MLP neurons of a small language model. Each row is named by its layer, matrix (gate and up: input weights) and neuron, and shows model dimensions 256-351. Each number is 500 + 25 x the weight over its row's rms, rounded and kept within 0 to 999. Numbers have three digits each. A neuron's up and down rows have the sign that makes its largest values positive.
A block is one neuron, or neurons of one layer that tend to fire together. After each block is what it responds to, as a language model described it from the Wikipedia text at the highest values.

L6.gate1415:479520493448508474532508507485517477469463496425479497524443453505462469500483507483517447480552508470499535526524514496453532511455511514582506482456476486502516537516484489476474464480478497520543513496491458468465488485486499479511510497503434482482496502509517413442505466462472500505
L6.up1415:505488573487440469475481522469472544548513442506475491491532485509531494497474503505527522479517527501470499559534509510475489495483497511481496527543488506482515514497524479488480491471469478453475525573445501471529497475492502545509493498504534499516498476506454510461483486498502489529
Description: Mid-word fragments and time colons. Mid-word subword pieces, especially "red" in credits/uncredited, and the colon inside clock times like 7:00 p.m., 2:00, 4:30.

L3.gate487:490507550511458495480536533504491469479547525484460541516458447527506478473512489521475508485528552507472487485519486461417512472519501499438460526486533517492535500517528537509511516543518505520494510469492520523496515511517474502473479531522481475501530485478482488547523492542521489467
L3.up487:506513514469491544535537469502507502459509497494511524504468516522520517465539554534488504493525515524480474483540520499496486531516468491486525493473548507528475473462513504492507506517464470509555472491517502470501529508485548447515502504490483488488476506499520479502517498481504504572
L3.gate798:502506499488512510498516498504490558535495461515499494497530478502556506511488535431521473502483480483492538481482492508486525452498493496503505516495521525503493511539523470485500515505515520487522521506499504509476558480492545519488528522522499517447505465477506508436494503488520475528
L3.up798:514446525453537512466479504530508553524460462538518518510502464521514497511477444508470503474470515464472424531504471495468518530499487493492518490482472499508519525478456471532555522508479475497468509467502503532506486512475524475505483493523473492464500494444503514501487502504488493519
L3.gate804:513506468506471460526503498502493502466509491536459474503530487468513507513472478543470498502473517481518467510474510535461445465502517507481475511491528467488543541488502482480463525464532552518452535536502507530458480484500461465493483489470455501494494471479477515464494439482502490446
L3.up804:498494544492487525550503523533489508511514524510487507522534472515523539494473489484498490522497511496457513453525488584479519493466474482471522516474449523515470522480475497488513499473483552567470491461499511492468540507480517446487512477518552512463508502490508503522495455474451491480
L3.gate1396:515486490532517484519500481483507529474539505516448517526512479512574528488513471517490542524470469485526480465489528475473508512514469471464497507520500499527460509503522484496514489505475486504510514508491521502523482504537493484476504480500434504541517485477516530499521534548497482496
L3.up1396:519487511474526474489547502530490527509487488501457519477476479500492479486491500529485478501518487529540521513529469462483498515509498528493500532547541511516544477501459439469499508513495484477499527435505497512500506494515467529507447483503493541495489515478496516491463515536509502536
Description: Word-start fragments, "head". Mostly the first piece of a split word, such as comp(ositions), fac(ade), fac(ilities) and le(arning); also the word head/Head and numbers in tables.

L3.gate53:492452500536500468479486485480497536512559498494484479516509521501495478519489449443496489529547522532500509470464507473533502516497485473550487445491494453528518519579538491532486516502536491502524484456497451516509514493478475473492470528495520509510502510505514489517529511468513489552
L3.up53:450472501489549467522494513469499544482541583475515500528496503505504517458527539406464543485527526467495558471473480490519507494496506495505497519483515471493503454543552451515473520509476522504505503478511501516529502471512487507483537496489506510504513539484502492468539508500523505478
L3.gate54:480512520544477539498489502544514552492476529544566499495508490478507488500510497529454533493510507499506514526504486495537524470485521480464485483509410520484503513490464513492498516509525507474481505512500523516495509476498530493502493483499515476509494471442492515490532523469548500460
L3.up54:511517487498491446500457476507530481481560517510533496511476511478492479471488463502462477495524514504526497492504518535513509468477519512517496482492504456508525442516487508435494477472524496475468566530495482491507501437475504486500499537497467478536448513525525512500532507475538492504
L3.gate310:501536498495483520523482518493595502452484484494526480528513500528461523507474509494500495534507521526531516474512439462512493481521533473505471482515516497494498522482516514498491485502507536528476503466518487496486468521494557465461502517468491515551485431524525515489513477521522460517
L3.up310:494485490540507489489483462512516525506515442508445505517490503476456517450468527565469511503472506470457499478512486464518513475485500478473510491495496476490524495516515525571529509507492503510465526506534543494500540475502520550468487478502481504448498485497507511480492538457508513522
L3.gate422:495494509518508489527473497506488476481489518440500525510473464489464519521483508496524509467511546509513500485469517501496521517558495458468511486498485498480501560484537488483511506504535518493486462482542474491461495489529508491509515477503523478482502533511477477500516492473522484482
L3.up422:507502532501513495450450514533507524519535485514521545508508485477512537512514554506533499512489472469499478489505498523570514515521530495502494462463511485510496469510484519461509516522479501487479468477542497495488528448468539468501553492511525528495518553501452458460443492501505484512
Description: Governing bodies and institutions. Nouns for governing or official bodies, often the second piece of a split word, as in council, Parliament, government, court, police, Party, plus weaker hits on year endings.

L3.gate386:461491470494481521471483462508503530535494452517505528495486501575490456501483523553496477485534507504490495500514494465527497489495500496458554548475503513481497517456533481530515491494506498500486503507502497433488505477527482515506471490490479477504496511508466483498473488522502502471
L3.up386:501524500509501470492470478514491545481506535492489495529484504518537507515493498499496447529518491504456506463508508492531501460490548503502490473500462521507465538522496475542482456494503483506523521517487528530520480467520533482495496463527554467482543515488482497509511526504478478488
L3.gate959:497515483460495509490541475537522495582506500535449533467497506530525508510526457520477492505500486518509478491559485498481516517496510457465513443513545516477478523484518504496505517514494468511513479487522494454492503521486464521504463504471480488499493462475526518491557515501520489491
L3.up959:515464524491512482480521530499485545547492493470484512518490561550540498506517490535498509492541535481528539519471453525531508503436509511515516527499484540464538531472507489499522527467519478535489535487473514502511543481510502482506464547498465476527506532514471492513515517492520535467
L3.gate1175:468520516518538511488510458447519513526455521508463480475464537533497470533515547459488519441487536474479532525502534491471477511488473457525498535477512531513475521483466486551464550471551465503491531483521531459524497488502481490500497473521488508506465477488503515493492475472486502526
L3.up1175:521505519483508502449511470497505492533466502494490495482470516459513511510512480488524525497488512485490516538487538484489456528534469513509539509443510524532505488483508510495506499491480539499466535502503520461532521509502523526479529505471550540472479491489500527490493528451506471526
L3.gate1352:551517556499510493541459491470479536477518456477511461495501505509469433508506529493484504487531477480500504484461497493500513478469514489485505518483524470504539508489526508510526504488526445492476507516505480523497471560510497495503503457480471465509545527520498469518544503468482516461
L3.up1352:472512475482488513463480516476490499473511528478497478492494484542548467485479520493492471471532511454469548492496514496488528509492513489542493480504488460532520496487519486506475561500483485443539510443499474485508518491514472528538528477465505499514518501497461503496463487494511499439
Description: Track-length time colons. Mostly the colon between minutes and seconds in durations in album track-listing tables (3:14, 2:25); weaker hits on table pipes, commas and odd word pieces.

L4.gate675:514501502474513536463547489497512504519516494507522542518492455529485508497472526541516468498482514488497531500464509517486500526504499535510566469462514528504514508461558467550511523486536501494505475485488450521463484459498485528497492539510489405501449504504463491489526472522529500469
L4.up675:537543542554499515488508539484484512479479472519480496485532468499506483524509504470482445463536503461522491481509476453512523506536486474516445459509511488509522521498521496488531508480508465522483497503517474500487478468505524475501481501476495492459490487502484534466454477532504471481
L4.gate1118:500525525500474467497538498503509503500535492503510486495492497480510522506535462494460515515531543502494520485487495504501500475520541466510489444473522478480547521518507497477478512462514494492492509497518507520488521484548504482506490513490510511513513470490499492508501532490457480495
L4.up1118:509525486485502491489486515505529522513498485487514522501491532487509505468485504501498530534551493457479521538511485453482570524491501488503513445467508490513484469499481527476529531464529513494529494482472506472461485490512495500524513514496513510513493505491467501496499474459527539459
L4.gate1293:539500520464477510514500516498511512498510510492522499488520483519491497513481526477511527498487483532491520513465500530502511456532491473488480500521529510485521505529512483524499525447525469508556493480503469486484513494500512520496472517525478478495490485514532467496534482509470478519
L4.up1293:499487515506459514503489540522466542472553515538536488514495461484471501524472508477550479513500481513541486496489472488520473488519500483528467525503513482494494482531498520517520506513529519482475467508519516481479521506500460533474501503485508523491524497523517506488541561524497524526
L4.gate1493:529494500470486474505508513508495540501507455521499478480525490507453587530477494507474514484527560565467479497522497506502490436480512519425507513510464500511483480506511477462483499495527504521467496477509486514523500499483492494504536493489471535516495492474489486502503528513460508469
L4.up1493:499493512488503471479521471491524482512507485518427505505536454514497516521474511487485519492518506504509469544484472509528510528509462537499467484493506487497524464457494519518555514487478505545485481494492523433496529460566489474471477471499466536486508491465526478543515506463506487517
Description: Town in place names. Mostly "Town" in place and club names (Omagh Town, Old Town Hall, Algoma Township), plus word-start pieces that need a suffix (dem-o, appear-ance, list-ed).

L6.gate1304:503522524446532496539479495503496520516507522500485504458529484491510513482523509481507527527507492512531490495474483450525517518506522509481465498480510526465548505547511489492459493509465495487462482467506480489450508545534555524519510519532483518514498508512468471489560496550503507485
L6.up1304:507532542481482497520491490512484481508511564497536557533453480512511478500524546485431510515477511493494517525533527487530510501492474488528508522538503492501476507504492504531507544516481480518516448458485516533508507563486469525514466536525533465494504508517473516491536492507501472505
Description: Number-following table separators. Separators right after a number in sports stat tables and scores: the +, space or | before the next figure, score dashes (22–25), career slashes.

L6.gate1077:501474492526495529509502454492480476491516532479517478503498563467538532482475450494477545539531503504476495492532524471452455444523509467495516504478512485512541514514491503479521536470486541499451491512521487475474509499511479476472515470469487493548524495520500544489530435526506524490
L6.up1077:494483522483519497470508464458500514474489499498506516480464486493505532536519519489500503489507503496490510508466498572516510501521478491476479481512465472432546491477473505520518539547520479510483554527505454472541564493499534496511542495481504498517508477485504518473505460487475512525
Description: Word-continuation pieces. Second pieces of a word split into subword tokens, finishing it, as in B-orn, Sp-ouse, Aud-itor-ium, comp-lexioned, mus-ical, often in biography infobox fields.

L4.gate439:514489563490548496495476477474510541502476452503487469513534463505499455464501472512527500501507512497498532517462481485493527471492532475490484495502496486495540496513556519521476479439530439495513437552465504510477487474522496508478491501523468520535453522464531451482524474468533507529
L4.up439:518448516543480474457504525470479558534513436467473451523508453498513500508518501452541465448515510517522498534477497511527472476453523511523522475504491505460532473451498534478546502481501507464468484516457477500485520483462526483503451474551557491479495541478522447496514508458515479513
L4.gate450:511514510458532484523488451531531543508516510518468479533520482522469494473496496497512475520461503447481540473488493532510457489503489505527487533453500508495527514468528507507482481531519498527534526524536544511538498500496496522480537503487502502578519531499524456532498523494484507456
L4.up450:472445444542520508479509520514484499511525483478509486513469446483507483501506512471522489541487485465561524494482474474522472503491530504543499485504520540498502510481505529527518494479534487500487461494513477478503520497485522504477496510494479459510535502518487478492526502473479477504
L4.gate708:510517543516536475491480486521447536522492454485531510516518500467488538433515499496482500539522506525477534530510487515525512507490526491538509502480443549515497489489486504524552525483528446531489477498496481463488504493512513524512521523506507500515498465472512512485493519461503522528
L4.up708:477520489531494448527531497550471532500512494516495489522504472484472446426524499500476489517469492517481496506507510504529481469478508480520500445517508524481488486488535492527536499457517488496523524491495489503521514485488509475492516491529522517471513530497494458516544528526474531486
L4.gate714:508499512502520493520484510502504551492505482499529504537514488490539527500530498481509479486511508475531521500478470525504488521466521459471541439468525475505504484465515467521517459483516464490488494491476498486500516488521518543508521493531505521517509511512498512492548479464494546544
L4.up714:487465505500552512480485487530474499479461442470507460515529444503476468487489466509498505532496479479489485493511504522497495525499546492528499525513495506498476527491516499508468505523516501520479523465511510476517474525474503499487496503482450461543476499471517485534452475481539447498
Description: Generic institutional head nouns. Common nouns naming an entity, place or role, usually after the or his, such as site, company, family, office.

L4.gate56:505535512457486484504503485453493522471469474485473519476534528511518494495513518504513530496533518470511518507465511520508501504465534465471517461547470498551518524476587481492461483490506464509545507487491476468455496438484510509504523533526478442495508523497470507532465484472475527483
L4.up56:498477510514496423532484480489503519511523513487452473494520504502504494536547466562470516466492529459460523465504486495513509496524514512506516482488545510498503519524490482491509522514515511477483520503522492501489496518510491550480523485531531472492500493510532527487474489501520533506
L4.gate474:516523534485520522496498476510510464502479504501494480494468453515504449494437489496506509499517500448506487495511499528482509504482493513486534515546500541486493467482524481531495495511489517551511471506493468491492520477511521513482503492531466489501492538486513496493553455519537491445
L4.up474:522490528510478497454560450526494515551452470534464508504491455525509484488488475496520520459506507535534476503517517535500487506515512486452485460525484481502504475477530465444494489510535534507489485508442486459476503473466529489495474481519483521491492486467536486498499515491514455551
L4.gate1033:484484525478514464462460500486513463451442492510485448517499480491527456519493511470532519500550532484501495519463503545552516514451533518491508541512453526454508489473496459528508542468523498479489519481496480489503537508438543486481528488476469515516543511516491509507463544494491495503
L4.up1033:495505520475492479488490472522465512462494491494444521473489486531502498446493489507504527497532470499485476491495534502477516496505506508498540488494539459503470523518527472486508545503502443465550477524478505530490548478494487528487468470483483461543462524483486518488507501502478523482
L4.gate1477:459500530454523453447494497496483499502460520483442505502520517535519476482468470475467522517519555492456486521491512514479529547461541526495469519530501473492515519505504508516502500505495493495506509517514511487499508489494478487501473511477512501517488514471496496476509480465484468518
L4.up1477:508500518535486501463481499510463469488509504490484543474468502504474454502515504466500493468492494509473478495506516514487520509539465487541491523534497506471535481512528460461487456505475500469497546524514490550488475490509463544530512456531516487486481486503449505524497487500507515502
Description: Credits and roles separators. Separators (|, –, commas) after names or titles in music/film credit lists and tables, plus role words like produc, play, record.

L3.gate207:467509511490547504516480492539510527496503480496519497441531501488445493491523492516514513484474454496543507473548441474492554492484499475547473518504495488504558517537511520501488547535536451546512498517512497517489471487517496467509512497487511497536517514512499484469507488514488511539
L3.up207:487493477530526474485504532513539520504549492496496480483500530472505470461514486516478477504477467525513459530545490485507517551487538510507504501486507470499514510472462476504552562499499477530465499527504490499502467472528528481525479487504500499510484504471526539496513518534495511538
L3.gate602:458488510506532503530481467521503480531518511511504496504522496518448527502462482509446506509513544497472506495536525475493464519530512497511491494515511472488502471486547506481501461512492482486494490510549448515521473547546491522463532517506469482495470501517510493495529478559510486493
L3.up602:532517518486527505484464538472490494475450498503466521476461497528491502491486519534488473534456501490509493488511514429538510506534515515518497475487535504468494493490519529532483475474483475485502478500516499538502497497474534513473477499482496481425476496476517489556508538519473453510
L3.gate818:512506507491512481500442455485483445518473517496499472505456496481537470494473466492490531538484488486493525478461490472503474466499521537520480461532499473476492526470509523530514510514489514573458525481521512512494488512476488506531534506529515470491502516495501500501480524495486497468
L3.up818:521488514515443429478484499535489506532539521506454490490508467467499500502507519493484467507535545478510543455490441489472525500465531501538507500525504477515509500450519443462556507513470495486466492435517524514525478520531532530546510480526511494487509495502479486528503498528525516511
L3.gate1196:534542539479510520477481522484504543477532487517490512465503493483516520490461478514453547526517509485538503448502486529493482473524431516507498511519508513485501496445522524497510492508486526489497540527507460488507490524534523481534518474543481547536473483524462494481488504473515521456
L3.up1196:504513490450481474480492498445486492520517477551516517495547502485522537456490507480490492503472524534532475466470542508487527469529458503515515522512544528496496468499498498457524510501483459475514519503502494540489498517497506472575479504507450511502486502500485537466512506517535490502
Description: Incomplete word-piece fragments. Short subword pieces that begin or split a word needing continuation, like word-initial C, N, X (Cheng'en, Xiaoping) and inner anc/uff (Buffalo, cancer).

L3.gate1077:452510462508508530480481505520479519483496478468480506443488457493510478494505461494499510456551488489532485505528493501465482511444503493521483516488507517529484483513489517524454489488511479509513497459477520494495503523532495543512478461505555480518528497468497502499485499538540520487
L3.up1077:518504497532512502510508510472485479501519539540525455483471473459510510509534510480473516509492510499538487522509499525472465495506501488512543550485539502471508541515501507521477510508499497525513492549537485510467474485492500480474542471522477517556483486557485494449491477514504513535
L3.gate1185:512500462522510517516500516511498538459515550504532472454503493496486480521518483484466476485503506506527490485499482517482519513507524516543504488484497520486524472539452519507440471449504477524532533521452519491488478512552542511543506466511539529533524506496497520481506486531518532477
L3.up1185:502482476486524467527499544518525514493502536462514500503504536485510489476518495506473497500503512519499500523524518512475487545436534489554532516474527480475513501479525505473484512485468502496489519478497483501510512497496493502474523488491535494538523499518476502482468492473477502510
L3.gate1270:485549502506548530451515535455511497510495554521494548473454486530536514542453503529530457467485525495482491502458492547521525520500515522469499475507521530508478517510482521537503503501474533518487493516473471490477505441500500523451485477472501482490508526504530492504492486488492508543
L3.up1270:515547503467517534537517528515495508446481498505524511493485477448470467508519542480515518486524449507486452519535528521483513490484516521502463528514463530517534466528525490560485476476488504467470487486497544492552490516504453517471515481500500499526507479501463487522518502516450526463
L3.gate1362:477509500534511529547515496474515469464494516507520495521496500497495464489487462466493500476468495533511484470532482512495486507497540548519499506456487517488503460500488524507449529521495486513509478435484481482537478546521502516539514468481483472556521495581533493470502485539535499454
L3.up1362:496546499511537492478509502496492515534492502531478548493520475473504444521494485464496494511524489529508487462483491525467456504507497522508490505515528470539492527484502459506515545491514496513495488517503518461482513500470525504510521477518486487506486524464475465454490490477492462502
Description: Quantity words before nouns. Number and quantifier words starting a noun phrase, such as two, all, both, several, many, especially "Side two" and "Disc two" in track listings.

L4.gate935:478531551477538491475492492528476506478472503529495435457482422512512490485529503482476516563524534475513450509483502499497538528497495523466526476500499485437478488478533486479494517504510486512485473485487517522501493509492530514545475544498516503471466555506528487510524501528518559466
L4.up935:508514516516462517482550490482504477505485450492536460494489468488500525479519452523463505515525511477504491480457480491540529496493531495502511507497506469479503498499518506457524473501487477545480513502506474523522483481482513502507474516482508481506500514519493544487501497539516495512
L4.gate1056:498488534514443476464515501476488510478524528528501522492508501509525500504481482487467480512480525492510495467500503489507508552507504490524512476584522486511483480511500487502481513494487494464504518489523472500503503511498525491530544527525502512493498506505521496517494462560504454489
L4.up1056:507473504477512484508477510518513508473500439504474458505513492544479519465515495496511535512496514488483481483483512543471488481542486471473485468527502479484466481438499477492509519523468471490479504514522551501520531532545596535528516482515508465512472500538492477486505502513515552525
L4.gate1278:472530470485537495463494490451522478496446493503536495523498479492484497469464484462471511485532537505473504475491518486516473482461522479510469463491532512463524532512558506498497516486502464506485536482556489507522521502496494505490543496477472454519536504451534455532519468489551479503
L4.up1278:498499544513497499434555464496497510489504480533531533488481500478507477483474473486540502478507510453519476499517488498564528473509542525494490454525530450505474515477515497488525518486520498478463534512470485509512542488524546533465520491465520490506493494526509448548499485482514486506
L4.gate1335:520476466516523475518459500483513496514483509490530473504476479496482522498455494491501497546526473540517541495467482488529498486528485491474482499493516498450534528501550450518463498487508471501469518502496496485510504459522502469510519514511489458485487493514516544487492493511531511488
L4.up1335:507496515513491495474543492477490499547484497495514445499511498483499513501496504556463518482517519521469497479532494413541516469514476477525476524456466502503525538504505502498506468514541520521500491494493552562495464475492517518520495531473496516483479540493504442500482496479531501476
Description: Word-initial c fragment. Fires on a split-off first piece of a longer word, mostly a lone "c"/"C" (c|raft, c|odex, C|indy), plus "anc" in Manchester, Lancashire, Nancy, and "law" in law/lawyer.

L6.gate127:497525481428503455509496502485519532482508524495495508500481448490512486526454512516478515489525521502517508478490439499533479488487507462440527475505487473468523533518528500528523502482483494502476495501513490489517476511537491478496497498481492498488529470517500499526537503497476530508
L6.up127:499498523475513456522500466487542502512497510512500532464464531507501526486487483511485486535495450462495488522527486525492521494506509457452510482484487498448511469504512490440529537500503491487484521475528450515541481490508521491489455515460531470457498481504513536529517485485517507477
Description: Word-initial N fragment. Letter n/N split off as a fragment that begins or continues a word, as in nick-n-ame, (n-otably, N-onetheless, N/a, preg-n-ant.

L3.gate30:493485491540463509512512514555510509565489502485488479507525489498444480505466486527529497512451475491471516449516509498495475517506517526515486551494497524489507467511482519478496527510496523490487495445495490504485505525552478470513503491502497519528507491480497534492543489544550535457
L3.up30:528511531472510516536487514475474451491486498509547495493533480538487508510510480472536499499469515517479476506494523504494507500547521465466450492520477529482459484500512497498523489487474523446489487498498482499506486487537472454478463505487513429491501474504483516513487499534515505506
L3.gate856:492542535479508513506508460469504492481486474521473477499548526484515514492476497516497505526520546526507524541495474481531465481481512431464550477490492531519478447526480505530499492540515508504504517474555467531504522490529506477473534499503531530499514472475518457481533472481507494477
L3.up856:503501556483527473518528498480508462439518494492474545494520491511457555475489471467492499506447483497518463509520502497497462526487500491493523489485486505515517523528484542536490509481466514525508466522556504514505486538508501530510511486499483495501483465513539477547563471504529486476
L3.gate937:543456453555519476491541515428501497496476530523468523532484467493533478548505467488499479531515520548483471452449477502519502528512507491490501485494485508512489487497489455492523482492512515512477467502493421481472496505540511477501495523494494487512468469513494482495503476522532471550
L3.up937:407484525508454496505493519541486510556475491514502517495487501526520518482496521541510452498542510521517538560488514519490547501498480505457442522505527522513498525484530529469467511496508505489503483508505507499471503473486476482508514480486517531524486527509502488488515530460520485508
L3.gate1071:534502475476495506544460522507493460521480543496509536550491474531492511495506543510512497526543465512496550473486485501479531475492544514478530483493520525489506463504504502506517507469513478477513493512506478511498500508527496527532514488550530491512521520544448468451495479520525507485
L3.up1071:547476536547492518467493514512513503508454481459499503521496533487483485515484491493486503527543513506521512521452508511522489554461535498456486453474537489525501447498476494545548492480454490495470469462493498524475504491472494482502518480511516500507511475467505513537465507515490500476
Description: Signed change in tables. Plus signs opening signed numbers in table cells (vote swings, goal differences, time gaps), like +7.6, +2; also up/down prefixes (upgraded, downstream).

L3.gate67:519519547525484501518489483493510465508534486494522487520505539539508480522492497485525540446468498469516498491547510519486506498498474505477518498524519535508510505499546511484502525499517521512494529535541486499498498517543480537522532510482521465486500507559514519503549488471503502495
L3.up67:493505534488492468499481479492515505493465440490486491514505549486510592495545479520473532484525483435541495478491516497466503489508503495499473541500509540471526543488507480527481526532412530504464514530500490532461464472498557494483498491495539538529516497473490511505518498502504528493
L3.gate1115:482504467471499494509524467550519521496508496480528453469544501497493506455527461507505457526540487520515470502565519483490502483475478508506494467487481508471491497548499500520485469528481436501510503506500492489526497498498482516534495513510524464526530472520487510513473549523479494494
L3.up1115:526493532493491493488475537490486483490499457520521486513499475494492495485526482535525483492480529492509487530527516540489497476507463462529530511523518485506513472480470501515521505492507489505458431525491503486508492523488488507503500478487476526471503519494528494475467493512510496529
L3.gate1391:533477497517514520531483472485515468478536508460516489556489516552477484461529482488496504472524517459506508460486485538485459482489476491481482498491556512470478481492509487520489466528483494476501520510524500522534495472504524528541506464488505508506531516542515448507511522494481489498
L3.up1391:509519521486494477491484497523537483482496498472488519497453496522506470508486477491495500489498498512529511511460482519514511501492511520509499519487525542538523496470459480510501550493477454516541540497522455512470532495511514463476516521501522482459521530488483456495463494506491491506
L3.gate1449:509496536499527540517475498493469478487526501520510533506489461498481452492504502497475486475503531425485506470536500534497509480475515494554480479524503482495499500490507431511534468520465456485482485479561445494512470496515526482544515476509475493496514499515462502529528508501503506500
L3.up1449:463511510544478483481511505493509542482549442444525546467519523506446523477527499509502491497486510512553493521509493528489483497506457501481491478496523516492498481494507481513510512528506523478487502484497595503500500506518532553518488493501497488536525496552483522530487508544521479532
Description: Paragraph breaks and verb stems. Fires on paragraph-ending breaks in Wikipedia articles, such as a period plus blank line before headings like ==History==, and on split verb stems: invol(ved), recogn(ized), repl(aced).

L4.gate253:497479495458489476481463513494499483496494542432459466475518498477507531481489510466464534489548475515497520503522522482509491507544503479489507509538508516507494516521560496493489486518521508484448496490500471509526539507466523520534499456513463471495449508478510518493481484491442548515
L4.up253:480525429491480531482497451509485511500518492472556551513507469460495494541506520505529528544535470495498503540488518489488455519512483518512451509497508511505479491537525520543513479508464544501475474487537514501456548501511526481482501448497500428520493487514510482493508535507496502525
L4.gate1264:486481542476443500499493516513540514485486523519552512488524522465456528508524480521469520492500519484499496536513421469455474484489526494492498519511459526505502499528510533503503497538515542506469531516502510558473502512515492487538532485479563497531501480497522511428506530511507494495
L4.up1264:484495460526500456507474486518524480498543527459523489521511499491495484490486519501491485517486518508525541539486520503470484507525516536522501509483508480515532457524516490491493455528564481510483508516539502492514504460459503497466512524495505502471472486479536461496451512482484525511
L4.gate1282:516499490507485441486522524529509520523468522499514482485490581457508483499508474512463542481487495555510514555520509525491517497497473468544515507500489530493492513495520531480466463476549495446502504505484475519511517462474505498505519495537488478505461494500484491480478507485485538514
L4.up1282:518499480502484499456504467510500502490521515523538514488500499499497508497536541474468518475455507479513505526513490497489452445510464472508483529479495510497518530505507525489492456525505517528544522523486530501516494456488478491557523472523491528440493495509485500442498515514479482539
L4.gate1313:567527454474526501467523487530476505501484457455476478434499503471473509506526501519515489523458470515502517500530532513509530506505485473476458515463469515500553495494510512477471478481521511469501526492516507512499514503504483487533522481493493497494505474525475479517449451537484513534
L4.up1313:478493456499507489528527482481480503458532513475509509462475528481501468534491530514522499490504472493495489503475496503538520511532506555513487475494503526492495515538538518476475496546460468492488517521468470484508506490451512512511546472522491491498456550497503492460480519502478471527
Description: Numbers in statistical text. Number tokens, often digit pieces within larger figures, in census, poll and election statistics, such as 34.5%, age 18, 1,961; weaker on scattered words like two and and.

L6.gate1008:499518537486514477514452454514503501443482469514486490503514484479500486517490469514479529467557531510523467498522487492476492478499540474474478485517497492517445500488484506493490473530493500526523496495522454511505540473469475497497509484481529505525493513494509501467492529527493489509
L6.up1008:501519525493534452476494500504544527508551512480483508481481524476488492501495480469539518499525532521505480468510469481443484469507514502502485488478472495517500471529511529535537456464526498484537492468508495536434484494459475487469460500495518517511500509483491484507519510521481491540
Description: Quantity words and numerals. Number words and quantifiers such as all, one, two, four, only, often after the or as, including when they begin longer words (allocated, alloys, Four).

L4.gate741:446474464464485471494513500494491510502459530502481529514539488523527439505493529476526478516517475472468489520500519527500459485516510502490518488491498466480539495509531511441479523471458522483541488456482477482465506468537483471514470545478508484467510457520471546504522480501481497437
L4.up741:521505467508490528499486492489504508503501448519469495541496497495464501500497461523488462519480490486564499466477495513510511451495526494512518467526486493455523516492516489473523458465494535530503518511485503508450502466502523471525519457496479533484477483480460493490479504478508426477
L4.gate1116:505484481428481441496481550507479465474501442486494515530449480508501466507520494486468521475499500462539558439451478486528488478456507454496523518496496538436529506534560530538504551505504506501525512500515507487482523470497485507484484490565469494507524512535458531511496480500517505495
L4.up1116:531551513465488466528553486494497490505503506480484527497504454492511489555546462485534457470543525479476511475498487534493481508466546509532477504506511467506522486478489432507486515463505489463532512504540478481464508493518483505496491481500537526500489462512508497472481493479506484482
L4.gate1442:510526472488470487510522498461476501502478488469504513518520486535493526489472502550497534505496486568482568492465507520449496500516474476498512534521498512466505529423517517523480492486518512476473507520503486458458519435540525493534494470540445510488512445531467465535487511509512486509
L4.up1442:460483476487500452534484525500507481510470484522509540460489518511465498474438523503509466504513530500510451511524529489494489552524486490511512498538503497511512509499539512490516503487489506495500498508481557523483468472457430445481446490511527514478496522452508484472483486425448444493
L4.gate1494:479531504450462493531490494514518500520506521462486469527484507470484454489505474515489469513506477529530541430504537470458477503489500504532462511513461505483522524496530508496496506473499462465513531506464494454481500471517494490491493489509482451506503497515494497503501491496523498460
L4.up1494:460520441489515486512498581548505534501514518507464517525534504454515512445528495479526497470514447504458505475472490548508506484514509517522571514483499466488528497504519509529492488500473498483506533505502459488498490464483511490513519499488552469465490477533549490502504526520512525475
Description: Table cell numeric prefixes. Sign and separator tokens that open a cell in Wikipedia stats tables, such as + or − before goal difference, swing, or points ("−23", "+3.7"), and / between caps and goals.

L6.gate12:505453526458509495494498520563534512488502481491522478522542535490500502521493476523496539523564494503506509485466509509492459540502471452513508473461478498493546484476508534446526523509507534513528471469496481507484534475504479493524509510529449498524511556470471471546515483498501523472
L6.up12:498524502494492515464559525510491488484492507511451522501555448539469532502484480506486476534538515481484535505496485481500573477530510511465490490441524523493512561549507508517477514540532482517465438519454540521514461491507502519495502510535483482511511483487504468502530500491484504531
Description: Final head of named titles. Head noun closing a multiword name of an event, award or organization, e.g. World Championships, Film Festival, Service Award, Armor Division.